From a checkpoint of a small transformer trained on Wikipedia: 15 layers, 129M parameters.
MLP neurons of a small language model. Each row is named by its layer, matrix (gate and up: input weights; down: output weights) and neuron, and shows model dimensions 384-511. Each number is 50 + 15 x the weight over its row's rms, rounded and kept within 0 to 99. A neuron's up and down rows have the sign that makes its largest values positive.
After each neuron's rows, "raises" lists the tokens whose logits its output raises most directly, leaving later layers aside.

L10.gate1517:79 64 68 55 37 54 62 37 67 59 66 70 45 00 28 40 47 50 44 63 56 65 44 11 47 36 54 42 81 57 55 63 57 57 37 51 46 38 89 53 39 34 69 43 43 61 45 23 68 86 38 53 56 55 53 63 44 45 57 55 22 77 61 36 63 35 45 47 69 53 69 26 51 26 53 29 50 44 45 48 46 54 55 37 67 47 35 38 66 48 44 49 43 43 54 23 41 52 37 46 62 58 42 55 55 54 54 61 61 57 44 78 53 58 59 39 42 27 47 59 63 61 45 61 60 43 52 46
L10.up1517:50 48 54 47 28 62 51 61 63 49 65 73 64 40 33 53 93 62 40 55 72 39 47 28 42 30 57 65 57 41 64 38 57 47 43 53 44 43 43 76 50 27 90 62 39 70 41 59 53 83 19 57 52 28 36 64 66 43 70 74 77 71 29 57 47 50 43 38 33 37 54 53 32 54 24 48 70 63 43 37 55 54 33 37 43 18 29 62 45 38 47 46 47 50 30 36 04 58 55 69 57 76 32 62 40 50 59 65 38 59 47 58 40 67 52 27 68 29 47 46 99 42 39 79 68 67 35 50
L10.down1517:56 61 38 41 49 59 65 67 45 21 48 27 23 44 25 59 62 56 50 61 77 47 46 47 62 45 44 55 56 62 61 50 49 44 51 63 54 39 46 74 34 44 53 72 15 58 55 58 58 51 31 40 35 12 41 28 37 31 63 28 44 70 52 40 35 52 48 65 60 32 67 47 55 74 23 56 58 83 53 20 70 44 36 81 58 14 29 40 57 47 47 63 60 33 46 50 22 64 56 47 42 65 49 68 57 37 52 78 21 59 45 54 60 47 63 32 63 28 40 52 62 30 73 46 61 50 46 35
raises: " he", " He", " him.", " him,", " him"

L10.gate1477:61 57 55 49 60 32 44 28 46 28 58 57 52 24 62 61 58 60 72 77 75 82 50 45 28 46 39 55 37 66 39 33 37 35 56 53 34 48 40 74 50 35 57 49 57 61 49 45 49 82 38 62 20 47 49 38 83 58 66 84 56 64 74 37 43 26 36 62 50 25 60 32 51 60 35 48 59 37 38 58 52 37 38 42 65 32 44 47 55 69 42 30 32 45 30 74 60 55 61 47 50 68 48 64 49 29 40 75 59 68 71 62 34 50 63 36 17 79 77 44 45 59 64 43 52 47 35 79
L10.up1477:56 67 68 62 58 54 57 42 56 30 58 40 58 45 45 54 26 60 67 72 58 66 49 58 14 56 31 68 44 57 50 46 23 28 43 44 27 50 28 75 57 49 29 52 54 48 65 51 48 52 52 54 24 50 57 52 64 48 63 70 59 79 40 36 35 33 44 67 44 32 51 43 51 62 21 66 46 23 23 78 63 36 58 50 57 39 25 25 36 80 33 40 47 55 25 51 67 65 70 51 47 65 39 67 51 32 33 73 64 67 58 56 36 49 43 55 25 72 66 56 29 51 64 39 49 66 27 84
L10.down1477:50 49 59 43 66 41 50 48 52 43 54 51 37 35 55 52 57 52 51 58 51 56 57 57 48 60 57 61 29 54 47 41 51 52 45 55 46 49 37 52 53 43 21 49 43 49 67 58 52 47 42 51 29 56 59 39 49 51 56 51 51 58 42 38 48 47 40 44 42 31 45 55 52 57 66 50 55 30 42 48 70 44 52 51 41 49 48 42 49 57 63 44 63 53 53 44 51 47 56 61 55 50 46 45 49 39 49 65 37 43 48 52 49 44 54 53 47 43 40 48 34 55 47 43 49 56 29 53
raises: "\n", " ", ",", ")", "-"

L3.gate599:31 57 65 32 55 46 34 53 59 48 22 23 55 24 63 55 59 52 45 62 06 68 66 51 44 65 77 30 46 71 27 52 52 49 70 28 40 55 45 59 64 34 44 17 45 57 39 42 49 50 49 54 32 29 58 42 39 66 46 48 93 58 27 36 56 61 59 65 61 61 69 62 49 32 74 39 48 68 61 56 38 65 52 62 53 76 51 36 41 45 72 46 55 58 34 28 42 69 72 00 49 78 69 37 79 24 59 48 57 56 38 30 32 38 41 59 19 37 56 53 37 50 33 32 42 52 77 31
L3.up599:59 66 46 36 48 42 37 65 26 41 28 66 49 38 68 48 53 42 58 51 57 41 64 41 52 68 54 58 24 62 43 54 18 56 28 37 28 86 43 73 65 59 41 67 66 66 39 64 21 45 55 51 22 67 44 30 28 50 35 68 52 54 43 31 55 56 60 59 30 62 50 62 88 54 72 33 40 60 63 42 46 39 79 54 41 78 55 56 12 51 74 80 54 52 43 38 46 55 68 44 34 73 59 61 54 34 63 50 59 53 68 34 20 30 51 41 47 23 66 44 34 47 62 44 56 39 61 58
L3.down599:53 37 55 28 52 50 67 66 39 58 60 63 43 75 27 40 59 65 61 65 80 37 36 53 63 55 24 90 65 56 72 61 33 40 28 62 54 46 66 48 36 72 61 99 47 44 63 78 58 35 59 63 67 59 40 50 48 35 51 50 08 53 83 56 54 26 58 43 35 52 32 33 59 57 24 63 50 44 42 57 43 28 58 56 17 41 49 65 56 59 25 60 51 74 52 48 43 50 34 89 57 30 42 45 34 63 47 68 41 53 54 62 70 58 55 46 70 49 39 55 58 50 62 62 57 52 25 49
raises: " the", " a", " an", " his", " their"

L3.gate1288:39 50 68 40 68 43 40 41 34 40 47 60 56 43 67 32 48 46 66 65 53 65 52 45 22 61 70 67 67 78 52 37 29 41 71 59 32 50 65 58 64 32 36 60 44 22 51 60 66 84 48 41 81 11 58 64 26 61 52 50 68 62 25 46 53 21 45 21 53 52 50 48 66 41 48 31 43 55 82 37 78 51 62 49 90 49 40 54 50 67 69 31 55 30 18 27 48 46 69 50 30 71 67 56 43 41 39 41 53 52 48 54 39 33 58 66 59 55 27 36 54 85 32 46 43 33 57 72
L3.up1288:48 38 45 45 58 52 66 53 36 46 41 47 42 37 61 21 37 55 56 37 51 43 74 62 53 49 62 44 35 71 61 78 47 58 30 57 41 58 48 68 31 32 51 71 63 37 93 55 39 34 85 56 62 68 87 27 38 27 44 36 85 64 40 48 72 55 57 35 41 53 43 53 45 64 73 71 63 29 79 27 56 71 63 56 68 55 45 52 77 39 60 26 62 42 56 18 54 52 48 39 53 55 85 39 52 59 59 76 46 59 72 49 38 57 62 38 44 53 62 42 25 58 30 75 55 30 38 43
L3.down1288:55 35 22 86 50 54 67 70 48 47 50 71 56 44 55 53 61 70 43 54 56 37 48 59 80 36 49 23 43 37 53 59 49 36 34 40 57 52 44 42 42 57 65 77 62 44 42 41 66 14 62 67 37 47 55 48 50 23 45 64 56 53 69 63 30 51 68 71 34 66 54 49 47 40 46 48 61 50 54 41 50 57 35 42 34 47 43 49 46 72 33 49 31 35 99 47 58 39 18 61 57 46 37 34 70 56 88 77 67 65 52 45 64 56 54 27 60 32 59 54 67 38 51 56 36 37 35 45
raises: " its", " the", " his", " their", " a"

L8.gate657:53 66 60 35 43 64 75 54 70 62 69 60 44 23 66 44 66 62 56 16 59 38 36 38 49 44 57 55 51 47 70 45 23 22 72 45 62 25 23 39 73 54 46 66 44 63 71 38 70 49 41 59 56 53 45 58 57 83 82 39 63 53 46 50 55 70 51 25 48 62 44 43 46 41 49 25 49 40 36 44 35 56 54 61 52 29 56 27 58 82 51 61 49 66 48 34 67 53 38 55 62 69 24 52 34 44 28 43 22 54 43 52 69 49 67 40 36 65 58 62 24 63 33 38 38 58 36 40
L8.up657:65 66 58 85 73 52 46 35 51 42 53 75 43 48 70 42 65 69 73 53 57 67 49 60 58 20 55 49 41 55 46 58 43 40 46 66 21 48 69 26 83 49 56 42 52 57 40 88 86 56 29 55 56 33 32 31 40 64 47 75 53 56 21 24 51 51 39 59 40 54 48 43 58 55 36 47 65 50 63 73 47 45 59 53 60 44 54 60 48 42 51 33 45 49 45 52 64 33 13 22 47 59 36 48 91 51 22 57 38 67 72 32 72 52 55 59 46 36 59 60 33 61 12 35 74 55 51 53
L8.down657:84 48 51 30 51 74 62 29 56 53 49 56 54 31 58 48 41 51 41 39 56 31 45 37 42 81 24 44 67 55 63 43 65 51 38 70 52 29 62 64 28 33 39 64 47 44 27 50 11 54 78 65 45 43 12 15 36 39 58 30 64 79 49 59 39 53 12 55 77 47 39 45 43 57 30 43 64 57 52 49 54 69 09 46 70 47 52 58 89 52 33 12 72 84 61 39 27 55 36 41 61 42 45 21 45 80 36 44 28 40 72 45 62 57 72 41 32 29 59 43 55 50 24 62 53 38 27 61
raises: " him.", " her.", " it.", " him,", " her,"

L10.gate1124:59 49 44 63 22 67 78 54 61 59 75 45 61 35 80 28 25 70 35 52 40 42 49 32 56 42 58 56 37 23 40 21 45 49 63 65 62 33 41 64 46 61 74 58 31 73 72 29 63 59 69 42 39 65 30 28 19 29 60 27 50 44 20 56 40 41 33 45 35 56 42 43 44 58 50 47 64 69 12 45 41 34 50 24 55 14 52 55 53 38 59 47 40 56 47 52 30 21 43 49 59 56 74 68 43 34 34 62 53 45 61 78 34 48 53 45 36 51 37 28 71 66 40 56 55 51 80 66
L10.up1124:29 33 36 23 43 39 61 55 53 61 70 30 64 48 56 38 65 79 46 90 68 46 26 30 38 65 69 67 72 81 35 45 31 54 36 29 42 57 46 51 58 21 40 55 55 48 51 56 46 84 34 30 44 39 68 79 66 29 38 51 68 57 50 40 21 52 45 18 65 42 47 49 33 45 61 50 41 11 63 53 34 49 60 50 49 42 76 42 18 49 65 48 53 28 49 57 73 43 41 75 54 60 51 60 17 53 74 53 51 08 60 31 38 62 53 36 41 43 46 55 49 50 19 38 62 61 47 52
L10.down1124:72 35 38 36 40 66 55 62 35 39 28 71 69 58 41 33 68 39 52 48 51 30 52 40 31 26 39 49 56 34 74 49 44 45 53 73 50 54 53 89 32 63 46 53 25 66 76 25 93 51 50 59 44 59 55 27 31 78 53 31 56 51 49 53 42 59 26 34 50 42 38 58 50 20 40 32 50 96 64 58 29 52 41 34 47 46 61 55 59 51 57 45 61 68 45 56 38 40 55 42 59 36 38 46 44 53 30 58 25 69 55 48 53 56 55 55 57 53 35 42 45 47 66 72 56 36 52 57
raises: " him,", " him", " him.", " her,", " itself"

L8.gate237:65 45 60 66 64 41 72 33 69 29 79 64 50 37 49 66 61 78 57 78 33 47 42 36 42 52 53 70 66 76 48 58 49 36 65 40 53 78 36 59 63 52 37 65 47 49 57 55 64 55 23 49 36 56 61 66 51 37 74 75 78 49 63 26 64 44 30 51 37 47 47 46 71 55 48 40 60 46 45 72 54 38 57 39 69 34 39 26 48 51 57 40 67 50 26 43 56 65 55 49 49 66 32 55 61 35 34 41 19 65 56 54 35 48 59 57 57 66 67 39 38 64 40 21 42 40 52 48
L8.up237:33 42 63 69 62 48 52 41 39 50 53 46 63 37 60 60 85 39 47 81 50 39 53 08 45 27 28 52 46 57 54 46 60 44 51 43 61 45 46 32 45 75 42 50 41 69 28 56 51 48 56 37 61 42 60 42 41 37 65 51 48 53 43 61 62 51 49 68 64 68 59 66 30 61 43 38 72 53 73 38 71 55 30 63 43 36 49 33 53 28 65 64 59 59 47 58 61 56 60 37 65 41 35 43 34 52 48 47 73 57 61 59 41 40 58 38 35 50 71 45 61 55 46 50 43 71 35 44
L8.down237:44 39 46 31 59 47 61 77 35 42 47 35 47 63 46 35 64 19 28 60 53 83 45 34 43 16 46 46 22 33 73 35 29 62 61 63 48 49 39 26 46 49 40 65 61 53 72 73 59 49 35 21 51 35 31 46 39 65 25 49 37 51 45 78 46 53 64 45 69 56 50 50 51 71 74 45 53 60 70 44 28 25 50 35 37 68 55 40 37 64 45 59 45 86 70 35 59 29 43 33 67 63 52 58 48 76 58 42 75 50 42 68 61 43 46 37 55 44 61 68 65 33 53 50 38 73 64 59
raises: " of", " it", " he", " in", " the"

L10.gate697:69 84 59 61 63 41 57 46 68 70 20 35 68 53 63 42 99 73 38 59 63 56 36 41 51 44 73 59 48 40 76 55 41 73 30 52 30 37 46 39 61 62 22 59 13 18 61 42 52 40 47 38 33 63 59 32 53 26 65 79 73 67 53 47 18 71 43 65 60 40 52 38 53 41 70 25 35 41 71 46 41 34 65 41 46 72 56 70 38 51 57 58 67 37 56 43 51 54 48 61 50 73 48 70 57 66 61 42 44 57 31 61 47 54 50 67 54 34 56 59 41 54 43 72 26 54 42 67
L10.up697:10 46 48 50 52 36 63 56 12 60 36 16 43 58 55 53 74 43 53 44 48 64 76 89 46 36 67 32 58 50 56 35 35 28 49 61 42 77 41 45 34 50 40 64 55 61 54 56 23 30 53 36 53 45 68 65 46 58 38 27 49 27 55 58 54 62 66 54 60 55 48 60 46 80 40 37 57 25 57 52 43 69 64 61 57 68 55 83 69 25 76 60 43 26 52 56 65 38 73 41 65 46 63 55 82 55 63 53 45 48 48 61 50 40 40 34 35 43 65 62 46 76 67 62 45 67 66 49
L10.down697:58 43 38 47 26 33 70 42 44 54 60 57 35 27 34 53 20 53 59 72 48 38 34 57 56 40 28 65 73 42 24 51 68 75 34 49 80 48 66 67 41 31 69 33 61 59 38 60 71 85 56 38 48 38 53 36 43 57 38 49 32 56 28 43 50 16 39 68 47 47 43 29 45 25 37 67 41 61 52 52 60 38 42 19 33 30 51 00 32 58 49 45 41 57 38 38 54 28 56 61 44 64 42 39 48 69 29 62 49 67 71 53 65 58 63 46 43 43 48 44 52 36 45 27 54 52 66 64
raises: " his", " them,", " these", " him,", " their"

L3.gate1660:33 49 19 34 32 85 46 37 36 79 50 41 57 61 39 60 40 36 32 53 53 63 44 37 43 45 72 48 47 55 43 72 69 47 49 43 14 54 57 44 41 50 50 49 64 19 68 41 29 38 31 35 32 71 58 48 49 60 29 39 61 63 13 41 38 33 44 40 83 64 49 39 52 54 60 40 52 38 51 21 54 50 50 42 66 50 65 33 77 36 68 46 47 27 39 63 42 50 28 47 43 61 42 40 72 30 42 69 48 56 50 38 54 47 48 40 32 56 61 42 30 56 48 40 66 30 68 56
L3.up1660:44 35 34 75 47 44 51 45 67 79 97 34 41 61 74 62 17 61 33 59 75 41 31 25 58 37 37 21 64 44 60 48 63 47 06 55 80 48 45 69 45 45 60 62 60 60 48 42 40 43 68 33 58 80 66 28 51 26 69 54 57 42 50 51 59 64 45 45 80 65 29 34 41 69 54 46 35 71 56 51 74 51 41 52 36 65 53 50 42 59 58 45 52 39 60 34 25 19 68 25 29 46 61 49 74 82 41 46 75 50 66 46 47 47 17 22 44 39 57 40 38 80 82 35 43 74 70 59
L3.down1660:46 57 43 68 19 53 68 79 54 67 68 59 49 39 66 47 41 75 13 49 41 43 35 50 67 51 48 34 80 63 38 66 33 53 09 32 97 47 74 17 49 66 50 75 56 46 64 31 37 56 56 30 58 37 43 42 45 57 70 64 30 38 41 53 60 73 76 51 38 75 11 52 51 53 58 64 42 62 47 31 85 41 71 46 60 60 42 48 50 40 28 65 56 44 45 36 45 36 42 48 50 68 38 57 26 87 41 60 66 35 15 56 43 61 30 38 46 27 52 57 57 78 73 48 50 74 53 35
raises: " which", " whose", " followed", " where", " though"

L10.gate1063:61 54 86 54 58 53 54 48 18 39 48 49 48 63 47 57 77 55 43 45 18 27 71 58 54 50 30 49 52 64 55 37 37 23 60 60 49 52 32 58 42 41 47 47 40 50 70 36 33 77 52 72 53 50 58 45 46 26 89 32 62 41 51 31 54 62 39 36 46 63 58 53 61 35 33 32 36 70 39 58 58 53 65 43 12 22 51 79 56 37 55 57 49 39 47 34 22 59 56 62 48 55 41 50 56 76 32 81 42 27 42 74 30 62 45 67 55 54 37 47 28 56 49 51 44 50 55 43
L10.up1063:44 60 62 42 50 14 82 74 41 54 57 41 54 39 27 55 55 45 37 19 47 51 68 62 42 44 50 53 53 40 26 62 34 27 28 46 70 67 47 24 54 52 58 69 38 49 58 37 41 44 48 38 49 39 41 54 43 44 53 26 77 71 32 54 43 23 50 33 48 47 34 69 48 49 53 56 43 45 45 71 62 72 62 45 39 34 57 56 73 44 57 18 40 36 25 40 47 62 51 45 54 54 42 72 59 47 56 67 26 63 48 78 59 70 64 37 27 31 43 30 57 61 31 59 57 26 43 35
L10.down1063:66 43 42 34 31 45 66 72 54 28 10 47 55 46 46 62 33 65 49 52 65 37 37 42 39 39 50 44 82 69 34 35 69 73 63 73 50 50 72 72 65 37 56 60 39 56 58 72 72 61 38 64 43 19 38 59 32 35 47 32 65 66 52 46 38 57 33 37 56 48 51 62 43 64 54 55 57 74 35 44 51 63 37 54 37 16 27 64 62 50 68 65 41 79 30 35 37 64 44 54 47 43 38 51 43 45 27 47 27 44 68 56 51 59 80 39 48 37 42 43 50 60 69 53 70 60 46 44
raises: " him,", " him", " him.", " her,", " Daniel"

L10.gate280:59 50 55 49 23 52 71 60 47 57 51 62 63 65 33 32 52 20 63 57 47 54 33 17 59 38 44 64 79 42 37 49 54 24 47 32 65 50 43 29 41 57 63 25 43 31 29 68 35 41 29 60 46 49 45 55 63 57 70 60 66 45 35 46 44 46 49 24 55 52 67 42 40 68 51 75 43 61 33 70 44 50 72 39 63 38 77 68 28 29 62 45 48 54 56 52 57 44 45 66 72 55 50 70 31 41 13 36 61 67 76 13 59 66 54 40 20 60 40 60 34 51 67 36 66 30 57 77
L10.up280:66 52 51 20 28 68 52 55 45 45 56 35 68 73 42 38 52 56 56 30 72 46 29 16 58 61 44 70 67 36 64 43 38 30 39 56 54 68 78 33 53 55 37 64 26 46 41 61 53 38 43 54 66 58 60 53 32 37 36 64 45 45 49 35 76 59 29 40 49 59 64 54 39 60 63 55 57 72 30 78 55 40 75 54 35 43 57 58 38 36 43 35 25 70 53 57 54 41 34 67 50 49 57 78 30 68 60 59 21 39 64 46 45 41 52 46 21 65 33 62 17 52 61 27 60 55 27 48
L10.down280:49 46 07 27 49 70 34 42 65 48 43 51 65 75 34 60 55 44 43 53 61 58 28 60 94 35 16 46 78 81 61 30 61 62 48 60 66 56 39 78 64 43 78 58 65 53 17 34 58 61 33 39 42 59 60 63 48 43 46 36 48 39 64 31 86 40 47 52 48 75 38 60 54 56 55 53 38 77 50 81 65 46 29 44 29 41 63 39 36 47 32 45 48 69 65 63 43 45 30 44 17 53 46 41 37 45 71 52 63 79 59 71 31 30 47 59 43 53 55 33 56 52 57 38 76 60 69 33
raises: " the", " this", " both", " each", " these"

L8.gate1684:40 71 63 32 52 58 63 53 55 50 61 42 42 56 44 39 40 34 45 41 32 67 38 36 23 48 42 50 54 62 35 19 41 22 59 58 51 55 32 65 33 46 67 19 33 27 60 37 49 61 17 65 60 36 42 73 47 48 69 38 27 69 45 54 45 50 34 31 49 37 44 39 39 52 47 32 69 33 27 69 64 40 50 51 52 61 44 47 33 31 31 31 43 51 46 59 65 34 44 52 50 53 49 17 45 26 35 40 60 18 32 57 32 59 52 80 58 45 36 57 32 49 20 54 81 61 52 50
L8.up1684:29 84 38 49 61 43 46 50 50 57 70 40 61 40 47 35 47 54 42 59 49 49 40 44 45 57 65 68 32 71 46 29 40 47 23 73 29 54 37 61 31 56 83 41 64 34 66 56 49 49 30 51 32 64 45 48 74 20 48 46 58 71 49 60 64 65 52 59 40 59 71 34 46 66 56 35 50 38 42 60 44 40 61 51 66 82 49 31 47 41 61 70 83 36 40 57 40 43 56 21 57 60 81 49 54 38 29 72 50 30 35 34 48 37 61 53 47 58 58 35 39 53 61 70 56 66 35 62
L8.down1684:53 26 52 46 30 54 33 36 44 62 53 43 62 44 66 76 51 47 47 75 54 59 65 36 46 60 30 62 42 38 51 66 32 66 52 53 81 56 34 76 48 44 67 61 37 63 54 45 46 40 53 10 33 50 59 63 40 31 70 74 54 52 43 53 54 71 51 54 58 74 31 56 25 71 58 62 49 50 51 43 49 53 50 31 58 33 69 39 17 67 24 59 60 60 45 69 34 35 47 59 45 34 44 67 41 41 22 66 42 56 55 42 62 60 46 35 41 57 45 26 39 36 75 22 26 60 29 63
raises: " the", " a", " an", " next", " his"

L3.gate1399:55 69 65 31 59 59 48 45 55 42 68 48 67 43 38 56 68 49 36 38 51 80 36 73 46 10 69 33 39 53 26 53 33 48 58 60 39 43 48 74 70 77 44 51 28 47 36 27 61 53 52 38 55 39 53 73 79 51 46 12 66 50 66 49 57 65 51 44 71 36 60 26 14 38 36 33 65 59 74 51 57 25 74 70 60 31 43 64 46 28 18 85 44 52 41 57 44 37 36 49 47 52 38 31 47 43 42 56 51 43 43 37 71 70 48 71 45 54 74 72 31 50 41 42 22 51 58 71
L3.up1399:53 28 87 56 44 60 30 27 47 47 41 36 60 40 57 72 41 51 23 41 48 44 47 35 45 48 45 38 21 47 44 46 10 37 58 45 71 54 69 53 54 52 61 65 41 55 19 59 75 50 29 44 51 20 67 91 56 58 74 39 36 66 74 24 48 41 53 41 49 42 53 12 26 22 43 45 21 53 67 69 42 26 37 65 79 42 46 52 49 74 40 53 47 55 48 37 29 41 43 64 59 36 42 51 49 47 60 47 34 56 64 36 80 36 32 65 51 60 42 47 32 62 34 44 58 43 49 64
L3.down1399:39 55 45 36 64 33 22 40 38 53 57 21 71 45 24 62 52 39 45 58 56 84 54 58 60 32 66 44 39 46 39 51 41 53 54 68 44 65 53 67 60 49 55 39 19 67 27 48 43 70 51 66 64 69 60 60 76 43 30 39 68 51 69 65 63 59 39 34 51 18 58 29 42 45 51 39 34 58 49 66 44 61 71 65 75 44 53 39 62 45 43 54 59 34 45 85 40 53 25 74 43 22 26 43 56 20 46 45 65 45 61 81 44 48 41 58 72 31 44 51 32 50 54 44 53 50 66 62
raises: ".7", ".5", "4", "9", "%"

L3.gate493:50 77 45 24 42 41 41 45 51 27 36 49 65 33 38 53 70 48 53 54 51 59 49 56 68 40 60 63 52 61 38 54 31 40 65 67 50 35 63 34 63 66 40 38 81 66 57 45 61 57 68 40 73 50 77 70 66 51 39 50 45 52 66 32 77 62 49 34 47 65 78 40 48 41 59 47 78 68 80 35 67 60 50 55 61 23 31 67 61 29 60 77 71 12 45 53 25 51 61 41 39 71 72 54 56 24 66 46 33 66 48 57 29 58 49 34 62 28 50 48 37 40 51 30 36 30 48 53
L3.up493:38 45 47 17 55 33 49 66 42 38 13 49 50 41 59 46 53 36 32 25 32 57 52 42 66 53 56 34 63 46 62 39 59 34 45 40 46 54 36 71 61 39 43 36 39 40 56 67 54 43 39 32 47 44 65 37 63 44 41 66 46 28 57 54 61 75 70 48 36 37 61 54 57 46 66 60 42 14 67 43 60 58 70 67 62 53 51 61 48 44 89 70 39 29 60 38 57 56 49 55 50 65 52 58 59 20 76 32 37 50 81 46 63 49 85 64 56 38 38 55 60 45 53 39 34 46 56 69
L3.down493:45 62 45 44 41 50 64 44 47 42 53 47 29 56 58 27 22 48 38 54 65 61 59 47 38 53 45 60 55 44 73 27 61 67 35 46 43 37 34 50 47 40 58 62 45 47 49 68 44 44 56 72 37 48 33 22 49 49 65 45 45 73 40 70 33 61 58 75 68 54 31 49 54 65 49 58 18 42 01 84 36 41 73 53 57 63 69 22 66 67 25 31 47 55 57 44 85 72 54 59 75 43 52 46 66 73 57 45 60 40 33 58 73 42 51 56 49 69 38 29 53 26 44 76 39 69 50 39
raises: " a", " the", " their", " an", " his"

L10.gate989:36 83 48 61 44 55 56 52 58 68 56 59 78 52 43 39 60 24 47 55 69 54 44 47 63 55 25 58 52 63 36 53 39 64 62 71 70 43 54 58 50 95 65 44 63 57 46 39 54 90 54 42 63 65 57 54 60 69 39 37 31 47 74 45 68 33 47 56 46 34 38 39 42 51 29 45 85 57 77 51 28 56 60 57 31 23 43 69 39 29 55 46 67 60 58 61 58 42 52 27 69 48 40 57 49 32 29 51 66 46 71 31 68 75 52 43 32 49 41 38 55 75 58 74 49 22 40 55
L10.up989:56 61 39 26 38 37 49 46 37 66 54 58 74 57 47 32 36 56 27 65 62 56 62 29 40 66 55 65 49 58 42 29 22 40 44 45 42 58 50 21 79 79 50 56 67 66 53 50 72 50 34 32 52 31 52 65 66 78 31 76 58 63 57 50 66 69 40 58 72 48 63 21 54 40 63 49 62 64 57 50 70 60 58 39 68 72 60 47 38 59 75 28 25 59 69 40 43 75 52 50 30 58 54 57 56 63 56 43 49 44 46 51 32 38 46 73 71 49 37 49 74 59 66 73 39 78 53 53
L10.down989:55 82 56 51 15 70 83 39 60 44 39 72 54 60 43 18 38 32 48 47 64 60 68 67 36 75 45 53 53 35 43 42 49 33 45 48 73 42 44 56 54 56 75 65 23 48 47 25 48 46 62 53 33 66 72 36 30 33 18 40 58 62 57 65 40 19 61 31 28 39 45 24 61 62 44 65 33 65 86 63 56 61 41 31 39 23 42 38 49 40 25 19 44 43 62 63 49 52 22 55 42 25 42 46 59 41 50 54 50 41 57 65 37 51 57 70 62 62 48 29 27 50 30 56 78 34 52 46
raises: " the", " it.", " it,", " these", " this"

L10.gate1508:66 48 77 55 71 47 44 25 77 25 64 58 33 41 66 57 57 46 78 80 72 67 58 53 42 72 54 46 53 61 34 39 28 55 41 55 44 39 43 59 41 43 45 63 45 47 79 59 42 80 69 65 24 42 44 46 56 58 74 68 62 62 57 17 54 53 39 25 32 24 42 45 51 82 18 41 37 58 49 62 53 31 43 40 50 41 34 29 63 51 44 50 56 56 37 27 63 47 76 44 49 65 25 70 26 37 23 56 45 49 57 44 42 45 69 43 32 42 69 34 36 64 39 22 56 49 38 57
L10.up1508:60 35 80 52 66 48 46 39 43 36 49 40 32 39 71 45 56 70 80 81 62 54 47 66 29 74 41 67 44 57 41 51 36 39 54 62 22 42 43 65 50 34 48 62 54 51 68 69 47 52 45 54 17 54 36 28 65 68 83 77 66 65 58 29 53 46 35 40 34 34 37 39 69 80 27 33 34 51 46 68 67 35 55 38 27 44 39 38 67 57 39 35 71 36 24 23 53 38 56 35 64 69 34 58 29 31 29 79 44 50 49 60 38 38 47 57 22 35 59 40 26 52 32 29 53 49 21 83
L10.down1508:46 48 51 48 57 48 54 53 50 43 49 52 41 58 54 53 55 59 56 44 55 42 62 50 46 41 35 66 47 49 50 44 49 49 44 60 46 44 43 61 55 36 49 64 44 57 72 64 44 44 50 52 09 54 52 45 50 46 58 37 49 51 41 34 49 46 52 55 53 48 32 50 48 58 50 46 43 56 49 46 52 39 56 56 48 51 47 44 45 59 35 48 57 76 50 60 60 48 56 56 44 47 41 46 47 46 38 66 61 49 58 66 42 50 38 57 58 60 51 45 44 58 53 59 48 52 14 57
raises: " and", "-", "\n", " in", " the"

L10.gate1641:39 46 56 49 67 51 77 17 33 26 47 48 66 41 53 58 56 55 76 69 46 58 42 43 55 62 43 55 40 74 42 41 32 28 81 62 42 48 52 53 61 50 37 64 31 28 44 29 74 34 81 61 62 46 44 55 60 51 72 44 54 43 30 45 51 58 51 61 41 01 66 13 56 48 55 39 46 65 65 49 59 29 44 62 33 48 45 74 63 48 59 26 57 67 55 47 36 60 49 60 48 65 43 60 42 45 46 58 50 61 55 65 38 94 78 56 40 44 52 49 54 56 27 64 44 59 39 60
L10.up1641:43 67 79 54 65 61 65 55 45 44 80 36 47 60 54 59 52 45 66 57 72 55 40 32 54 65 54 68 37 83 43 37 25 31 56 49 30 45 34 72 50 55 62 80 39 52 69 40 45 46 52 54 22 56 38 42 70 64 48 33 47 69 71 28 44 40 67 45 41 37 35 14 65 76 36 29 29 76 71 56 56 39 34 33 44 54 64 60 67 44 46 37 63 64 38 34 57 34 72 54 54 58 29 86 48 38 31 67 41 38 55 71 49 57 44 57 36 39 61 44 28 58 55 46 30 74 41 58
L10.down1641:41 47 44 51 50 71 54 38 47 48 98 42 47 34 44 38 58 57 42 48 71 49 64 50 44 59 45 50 54 50 60 54 48 53 52 48 46 40 25 78 53 41 63 65 43 50 65 49 43 56 63 55 00 67 34 25 83 42 59 60 44 58 55 37 60 48 42 49 42 41 43 52 41 64 45 40 29 71 57 55 65 35 36 50 40 54 47 10 62 59 46 40 47 40 50 58 44 38 69 55 50 58 43 61 56 27 36 73 40 49 43 76 37 50 29 55 49 49 51 63 44 51 60 55 44 42 20 33
raises: "\n", "The", " the", " its", " this"